Part of a small language model's weights.
Size: 5 heads of 32, MLP 448 SwiGLU, vocabulary 2312.
Architecture: RMSNorm before each block, rotary positions, no biases in attention or MLP, untied embeddings.
Training: a variant of Muon for these matrices, 3762 steps.
MLP neurons of a small language model. Each row is named by its layer, matrix (down: output weights) and neuron, and shows model dimensions 0-159. Each number is 128 + 32 x the weight over its row's rms, rounded and kept within 0 to 255. Numbers have three digits each. A neuron's up and down rows have the sign that makes its largest values positive.
After each neuron's rows is what it responds to, as a language model described it from the Wikipedia text at the highest values.

L11.down17:151123165157161054109067131082108198109110139138136129089140187122104110103069067086127126147140192090088184114121119170121151100157087150092103134136146097081097128159096130086142098118094168123139138127152141080182101063097121101169118173160105150124100152085092056150078124093151094057079066085123096146134060167093118079130128127152128095149118146152125106104112098137128123127080096124121084154081151144113120105168065114103139087066139172115118145120135133091097093100169114
Word-opening prefix pieces. Opening fragments of multi-piece words or sentences, mainly "In" after table bars (Invalid, Informal) or periods, plus prefixes like sub-, inv-, and mid-word pieces.

L2.down355:094164185118198161095109131147093079188139113145158170106128136123046079141077152156110161138118154075087105108189086173108130087127160099095096190152127058165151154121109114148149170140115124152169162091189108150108162156157100150146126180095159143132136183099128133148075215102164142099132131129142099102113105181064150101106121104152163113144107160160126148110173080124129162194115095136127088123159125069082142147122132124133098128152160157163095091162104099108148194141144121
Hyphens in compounds. Hyphens and en dashes joining word parts, as in co-wrote, tie-in, hip-hop, and score ranges like 0–3 in sports tables.

L3.down115:098118184107156142212118165141061127129091122079122128161131142153134184133143122163150145147055129092114139126138148153082168156169044125131067145177190129108155080039151182103049114146088120150153089103139093092147112142103109168152120160090101095107140110141156143149173139120172170097148119130116126120091089121096088154153128130140146159148123174078157165136123099108095127174108130077130089129133137162168161096130142058136103126124107132137138075136142220093101110111103180
Mid-word fragments. Short interior pieces of common words that the tokenizer splits into several parts, such as the g in strug-g-le, let in comp-let-ion, ph in ele-ph-ants.

L3.down373:138139105083126128123118115136192134094151120160120124125144115174107117162129106089119091148130143103085140164133132134188167119118146144092189129101161081123136060114110105136114177116169175115183121128111076106112084115177148142160142073130169163130130153156157102028057151128069128104104115124070116125135202129132110159063125108090088080134138117127103092139177140150107068190103116121182130099177131121154123173140206089114136122140077099105094144164089066197100157117100147
Capitalized At/In openers. Capitalized word-initial tokens "At" and "In", either sentence-opening prepositions (At least, In 2012) or word pieces (At-mospheric, In-stitute, In-telligence).

L3.down355:152104109174121182192171128170081088183106124148139087209106143109159133083116116148174119155138145162142089150097103101137113166081181139152108103094175131119133155135164141143128070112172149087127195133091133053124082126160094105189143177164110151133109139129105159077127133121084123138161096146179121158058109197123155106205084148034115154094097166145160124127176133123114108150130113118095141127092134198139104136087102150118111170105134137152124127122104126146122100059151112
Sentence-ending periods. Periods closing a full sentence in encyclopedic prose, often after a name or noun phrase, as in "by Relapse Records." or "Dolph Lundgren."; occasionally semicolons.

L3.down116:142204152176134110204080127139185144133123119178139161094128061163114143176101111124181148146114187105142145144133142146116085136146109133110157130121209206176089116119100099119125141141178132166170136109127152142086114190219114110160111131112120073104147146126127100140150130153130110100087088084167117036105135167133093132134144085097067134116155095082170144160091091124145138131088136134131136138133114140172147151127131144180102086108112073152136115205128077137094129159182086
Clause-linking and / not. Mid-sentence linking words, mostly "and" (also not, would), that join a completed phrase to a following verb or noun phrase, e.g. "curves to the northeast and intersects", "did not chart", "feud would last".

L2.down29:130172171096143155150129169007100134124124166156170135109126182099121141096199224168101161128160146159120145126161161050116154154141130164121150113155125129117152126120080171151122134120131130174114113134106136191083129107156120116103098157137086191105099101115142141117125080207161166082168150131133183126141134113131087120188112119140100120182180138129117101171183181109149144065137100115139096080121134091170165107151124117169097135124146214103099124111175135141148117117150115
Mid-word vowel fragments. Short subword pieces, often a single vowel, inside a longer word split into chunks, such as qu-o, mem-o-ir, p-os-itions, card-i-ovascular, plus year prefix 198.

L11.down197:129079160134118146095078147138149134128085168141112144095143126142156112128201118152135068115115115132052121146087081150165145171122100135130137134064170104067148102142125135104132148131093105107130126099132092170138091202196255110156153154132118135156126140147159118148128087183108117139127139179104090098142123079155109197168123161151169133108087082124181121128130108152129080095105072135194127114147116144124086146080124108138075183067158137128101153138135101060125081151151109
Mid-word letter fragments. Short fragments inside words that the tokenizer splits oddly, mostly c and ur, as in wood-c-arver, wre-c-ks, B-ur-mese, K-ur-ds.

L11.down27:109108122118128182111167154165132134135130135048115123119158120170122130122172129097128124171124131052073128112147110103141080099104099128154174137152053161151141125125116198114180151067186159173152107133122151132155110193092154091079176062134166127113129095120137111162174107065198134093078136139126196084141152176145115134141081129152106183176123141180101148151161138136104120083092120126140137133166089087116145092175128100111196163135110148152072136113141072120138149184088122
Passive participle endings. Past-participle endings or verbs after was/is/been in passive clauses (construct-ed, found-ed, released, made), and commas closing a clause before more follows.

L2.down62:116179079095149085115102144146060103134092131123125140156187145160118080147126160191113121140113077093083147088177123123159052138093085169079152154118097170171114117103144141189141118117123160131116159128173107158137150113151129148101102127085109085127077187181146145137126127131095128096117155149143157138130089083121129152098113121174123105200083080173147105146232080185156151117139101138126088176144128154173123121117149086091133127139161179107162191106200112140105183147102130
Hyphens inside compounds. Hyphens joining parts of a compound word or romanized name, as in Shin Ji-min, B-sides, Anti-Doping; occasionally mid-word pieces like materials.

L11.down154:131114098097190096088167118157129188140121118052151150169107066105176067137129148120123112137136095133099103201158122169116120150094154146182146104150144108159135164170192126191160096147090135124147151133091109056174131164180145080133136091180089146163091168122075078121151197104116132138125109170117149133090089177181155130164133159068107147156143096142122109043136167129106113130184132106109126155094118107078092147143114135157163110099151101149185131142159101092176143119113111
Word-initial G fragment. Fires on a word-start piece like G or g that opens a longer word, mostly in song, film and album titles: Girl, Great, Ghetto, God.

L3.down284:112129154119161108130137089150124077170170100054171078085157130094128127166126155127150168147145105166097123123093155128136143074083125099098163050099130097102183092116082096153079093118114097197110159095052092176125154136126131089208153180074134176125154137103117149169104073097079141118131167135150148100124122095129104129137167130166069116091116111129168091111189070153159176115177080144128141163110147137118145139152108118146132050134162169155133098134128103169172151174120133
Numbers and f- word pieces. Mainly the numbers 13–16 in dates, counts and tables (On 15 August, a 15-man platoon, 143), and the second piece of words split after f or re (f-ac-ial, f-ig-ures, re-ac-hed).

L2.down264:100132123150118170157145157132190106103113097070108133152143119149107161125139108103128134067130103140071160129163116146120048140120120120065102114120113182189113115147183126077122122061111187167059111127122153114147138158137153167132090084145115130157053140169101080148037129141175145075128150108130145176155181203126133130119121134150150142074119104159140089086154066066123145111084108102142126136112144106133100196133108116156177113170095071108132137151116091185114146163093095
Word-start fragments. Opening pieces of words split mid-word, mainly "ug" (Aug-ust, Port-ugal, N-uggets), "col" (college, colours, Col.) and "c", plus occasional "do" or "first" before an expected continuation.

L2.down48:097172136098124109183164141195093130138151139135171101173092116053140156132129146103174096088087108071123166117073149086144166156160072105118149136118125081123116151149116090148151140132119193137143103098090084082121196121157166113115119123090076106090110099150141126119172160161100144162162099121129136141136134161195178150125146163131138102128163187091216127167171166139090181154172122118089117119066159089138124126123117144187170126159152126104166094113102088123135092083190188
Past-tense event verbs. Main verbs or past participles for factual events in Wikipedia biographies and histories, often before a date or place, such as died, released, published, born.

L11.down262:177151132158098135136124119105118145134131085118114090074096154143132173116125121113168054163096210156185116158147194146170176128171109083114114177101116120160123087108112143125117181131113107124129079138133138180158121107105144144072110163071187108167105118170100117169142119118126153157122183140103142079141110148201110140088136155086145130052158128112135133089164137143089137026169153127058161121119117169130158079179159131117174111108137100123111104136201111166099158122098080
Word piece after split initial. Word pieces right after a lone initial letter, mostly w, W, b or l, such as w+ent, W+ed(nesday), b+ab(ies), and the dash in W–L scores.

L2.down433:097100096100094041143203113189189126150123126129121082111135079151131119100118054187122133114125082098129134150110116119112140092133077109091124083166081127123090130163135103105130174111162129052087125124104100067132105080122132077150105105119169103121111153115118172148153131136163081159195142095094110121166122121141141154115142126134166135113126205168150106107110040118147105171108176156097131064107111179172214095100177124131129128184090093140134127130142124144120125128117192
Word-initial "In" token. The capitalized In token at sentence or paragraph starts ("In 2019", "In April"), or as the first piece of Interstate, International, Institute; also weaker plural/verb endings such as -es.

L2.down285:107153081130098167141194178169179131130139166164159072102173129142099131131127136110175138093107100175081121121115078109173109144080173136170123129086133073119119102145117142123116178086116110137131157097138179099123145118163093158156138071115176097099114156134101167070164077168040152091122136111091084100050139158092128091151111138070127129127118149126126154109099095111156189065077139127193099193096097136126128110149114139136119094056180152112105093122144136107138151163189119
Quantifiers and word fragments. Quantifier words such as some, any, another; mid-word pieces like l-aw, Undis-cl-osed, feat-ures; also died after a surname, and sentence-final periods.

L3.down167:130169175124157138058153154112137160164103124134086141091162116124136116154127149141133167120142135101118096098190114069189120124139062146052156159105108160137134169115139099098152114038136122139121168062098163151085122109136155172143169164113108134201123159117176124110092139157096138154134096086092115093137173159144123156107097153120094163069156155067115089086101082187152107110077097054141186088135204142162148128175152134139121093113136141194141105167110127104126142135157099
Incomplete word-start fragments. Opening or middle subword pieces of longer words that need a suffix to finish, such as pres-ence, prov-ide, inc-redible, se-lected.

L11.down441:150089140062152152165135133204126144125115095114074135098129119090116148130142092115130162132111078126148138139135135108105163092125189124126110110101144134092239104148212113115119106069143150108055128106159085135163099168157135123136185073150142123147101157140160154129144129161150103147166112092153176177142122104161106135163151112069133079147145168146148189154134237158112112153144100107149168106130167064112142101132112046094188152135146121138141090099113067106127135096130113
Mid-word fragments. Non-final word pieces inside split words, such as state and county names (Minn-es-ota, Som-ers-et), w-inning, and digits in comma-separated numbers.

L2.down190:116142203163122133083103116105089189083174057118135149174096131101118119087177090113202136145171154143176085164181073118158111142081162141093147130123114182053155103092171060119098151092125136095124151145111116091111157113113133152117110166079066123118151108082094102104104120067146109158119177124144141093067154115184106120147140100105123173131103137131170111082124119058135122112126143129117128105091145167105151151146079074145151082147142123187110131151131060112098147076133104
Clause-linking conjunctions. Conjunctions and relative words opening a new clause, mostly after a comma (because, though, which, but), plus scattered mid-word pieces of names.

L11.down254:129190132152129108133094176147130136148119122130153085111126112108123119152131134182154160112095058113113091127120209154140100142102141134117136126122159126129132179161119170062120062058112160096139138130145141149108133131142088095126107165123101151132156157169143092100149099173201052109082166082103210109155130177114081129098132182125158148176156159096115107094154134132141171139126093128086169064163084098208109115155144132090149127135019141124113154135097089080138134075145138
Mid-word capital fragments. Second or later piece of an abbreviation or name split after a short first piece, like MA, AL, SBA, Shirai, Shah.

L3.down293:123171123106146059019094187089119137140115134122100125043142168083112075166141112134064138130115125141169162136198135146119090158152083132129126121141049137122104118107125157190161156135166130171113143196141074142074130171175138129145177135175114136151159124115173153147115157171109158126133157131163158118129095102153108092118137075154162106110067152106117125188174122129164105165064094146133136149156060150105150117128128170084142137148106174092109143099114140123193151092140134
Intra-word hyphen. Hyphens joining two parts of one name or compound, especially romanized names and Arabic Al- prefixes: Chun-keung, Al-Shabaab, self-titled, Jean-Claude.

L11.down362:128102127135117120099148195231113113141127159113155163151134112137147047141100131146083122096147112128116124108168149135076124135111158087225108096106132141107103146129121185107094099143096160224137172141082174055179150143098194121101161094134091079108060119117155126146113135090114107129120077112143097154199162172101098106102083134139118134138121141073085133149134132095156124063145169129149173172127127210109141086157137121133116108104182118107161141130171122099115142109109137
Final noun-word pieces. Last subword piece that completes a multi-token noun, often ending a name or phrase, e.g. Pl-aces, Author-ity, Reg-ency, commun-ities.

L3.down13:116117124061093030125101135096070137163069110156175133172119220121095125154125122113123106188124162125046130135164185143157120106117104125123128159177155066122135173092114166132069109150070115165119132107159147130096153155142115106133120162097088087072113110128122116136114180167150171100081121047158128152109086087104098171121116114129134139146140188136151098122135145106099162117165094121078133089118152141156179072164104117123141120135140114123063105135153172113109166109124204
Acronym continuation letters. Later capital-letter pieces inside acronyms and abbreviations, after a preceding capital, such as LS-U, NDT-V, CUH-K, BAF-TA, IH-D.

L3.down119:107128127140165066143168193107133140131177122145110140132118142096160145097096137130140139090165127077081137128163159144047138130077092066102143087168155126112128138094186131102086128156068122096161137111143086123138132133117160109129075109124089150113122056111085061131168143112093092115146129141163128183138154118163235182179125132093150127149117165165169142171169075130094167184136101076126073067140064125139160102123148132107190143136167162126146092113133140113101142074132159
Heading markers and verb endings. Two groups: Wikipedia section-heading marks (===, ====) at line start before a subheading, and word-final pieces or past participles completing verbs, such as surr-ound, initi-ated, exerc-ised, found, released, born.

L2.down14:101106103114178121200094110069166166120158097150239061165168127141120141124159154148121121142063101117180176121159080158169096127128162159163139132112111150116123104153144103113145150109110164138051143145158079125121106111140113065113112100112078152138172118138133115145124175116149126107148148090117145143199188104153126134130083118132122095203162111190096175136128170155150151142155070177103137116090148151151173146160114201106111127146162058120094162111116062149122145113111108
Split word-ending pieces. Final pieces of words split into several tokens, mostly the adverb ending -ly (slight-ly, alleged-ly, Brook-ly-n) and -atch (w-atch, l-atch), plus also and became.

L11.down325:095136138147155060132104144141152112134203119080147104130174138090149164135156121130121137119185109132145113146129119123135158146144070134135111140130131116103183134080132150135139182096163108115074113050140125159085107207169168060126097153146083117158094106083158160160064089136137155053078152130136164134088089077159120136063149079124124154116119070103159117112132087171086114203144103164120120078130138160132139118115157127166176105070097113193114127088063156111094128108151100
Detached space tokens. Standalone space tokens and odd mid-word splits before a separately tokenized word (was · very, gravely · ill), plus empty table cells and digit fragments.

L3.down130:118184120141168123131155157126138119145146159093123057131100098156121125142117094101176144132103166177087203138090155130173184161185068066114152147090122108155132119093114118131090137149113151103149139109096177097100117186155161142121116174156154058091083114142122065100125112145108070116111082126124137127139126075101113095126197203108140173081147094081140138094106116075126102108106146117129110128044189159183146091112133137212059128111129166102151116171094133126106131131130119
Went suffix and periods. Fires on the "ent" piece completing split words, mostly went/underwent/sent, and on sentence-final periods in biographical or factual prose.

L2.down411:124149177127108111119075179114158124118163137143119124128123123134106125103105154069136141116112192125126201185154156081097147137103128148152126105128185145092121161159099091149110134119224095122104216183170085122099137145123133111204118099143121152098150108128198123103148123126150130198127137113120157160139146145148168106117111221063131170170108113138102119112195175100062179130115139098099099115132132089189152138114131165158094118071078107103120065099132144164162157151155145
Split-word endings. Final or middle pieces of words split into subword tokens, mostly verb endings -ed/-es (discuss-ed, accus-ed, produc-es), also c-ateg-ories and m-ilit-ia, and some of/to.

L11.down191:121192098109109107163214098129079162134142106159118078113201141153103113116128048149131121165159137147107110160167160102129115161073113143135202125106162155091126158157139068133122118109120138118073151170130120152088140137169087112088176137176093096118127103130150166131144176116145087173117152205197098150108138174150122086046150104129100113072117191133160101134165070132167117175109107158131117143111108157172143166099133092129141154138141137111146150144118154221138116136119180
Word-joining hyphens and dashes. Hyphens and en dashes joining two parts of a compound, name or score, especially Arabic "Al-" names (Al-Shabaab, Al-Zawraa), score ranges (1–2), and compounds like two-storey.

L11.down416:075157174123121176128138053161155182133180078129145153168148136067138072131133132113107095051158166085128124158154113117091121126146144086133224116126157166132140113114152143067188137120142071115110145135162097133151170152125109178093179126096131123069098169119120104080125109105107138139100135139115169064115120215125109101133128081151125181144142138153115112148122080128073159154166181124118125075128132148136129121174103183063170085171166131124133125101125090096104055142144130
Word endings and connectors. Closing suffix pieces of split words (oppon-ent, month-s, construct-ed) and connectors right after a name, such as and, &, or – (Bangor and Brewer).

L3.down82:110141119111191205163139114173166122138108123161141128070113159132196127085167168161145092093142127112105136126122145079133131141132165113130128156208096065139175138076149102101153129105092127143174163076103109129125108120167151109136167102113123105189072014127193111141047102125101110179156117185133105160144120172128132151130086118185161131103146101099145122124145149144136128119170105115062104100086099116085183144125121101110139087074110139093164131109158136128049131130126162
Past-tense verb endings. Word-final suffix pieces completing past tense or participle verbs, like -ed, -ated, -ised, -ited (merged, calculated, suited), often before by, in, to.

L2.down428:110067128189108074091101120116153108088154057081117146150091120192164152152098105166136142112187137144159140129141140142106123142142165111086112101136149117148081155099137111103127131121149088100074193130071118123133112086117177123143105087155184085177118100122115046143109145117098149145129157156122147161114099129113136095119149196179136069151136167094195175114125057117121065093123140170137127197129120138137153170087112051101130117096125137061078152123163119142151104077170102
Year final digits. Mainly the last digit of four-digit years split as 198|1 or 197|7, especially 1981; also word-final pieces such as father, brother, whether, and most.

L2.down107:177157186149148135140112151131108113103188154104160117137153166090103121107157182162173140182113140095107143156126100042142152078125217116088168081172134080092101132141138094136089132092100084164115081089080066156115162164157087148111169112098098090151164133093161129124145112110111172119146153125167101055082138136069068138145127131046140116117151112100168156104123088157116091140133104174105120158153147149140115129198100126128138115139155132188118095114100094078145122142071087
Mid-word pieces after stubs. Word-internal pieces after a one- or two-letter stub, strongest on "os" in p-os-itions, p-os-itive, d-os-age, plus ent/en pieces (w-ent, t-en, rec-ent).

L3.down49:160158127130157146135181107142154092180119154202105152138107169197128156133155102047108077148158125166110134172079171163131131132106131111139085134058076114166156113094118118083139150120154144110123158102166101027105157092161079123127119130165068160061099135159141154088123076129138159124117140136092106101154164131120118137093149090088122188132111148133176061127139130128166127103115080132149151085154159153161181150092101105175155052135161115159108066114147123137159102163165152
Plural noun endings. Final subword pieces carrying a plural -s on split words, such as distric-ts, vess-els, stud-ents; sometimes third-person verb -s, such as shou-ts.

L2.down77:152146080117161198115167163109138083094131055161170125152149139140111115142141070106173132084131061116082145160086183111082089080149155139118102098075102078143154108177078100073139096172138083114109105112177085082153090155170160164129151132143125154105115119159094152097196147138061110094178206150068119123083149133114123148105126098121145097116076153114119145115115102135122148128106033169153087107121127129138130156101133161131097083136104122125158106159155167182135077144132133
Plural noun endings. Final word-piece suffixes completing plural nouns split across tokens, such as -ies, -ations, -ones, -ics (mercenar-ies, negoti-ations, Smartph-ones).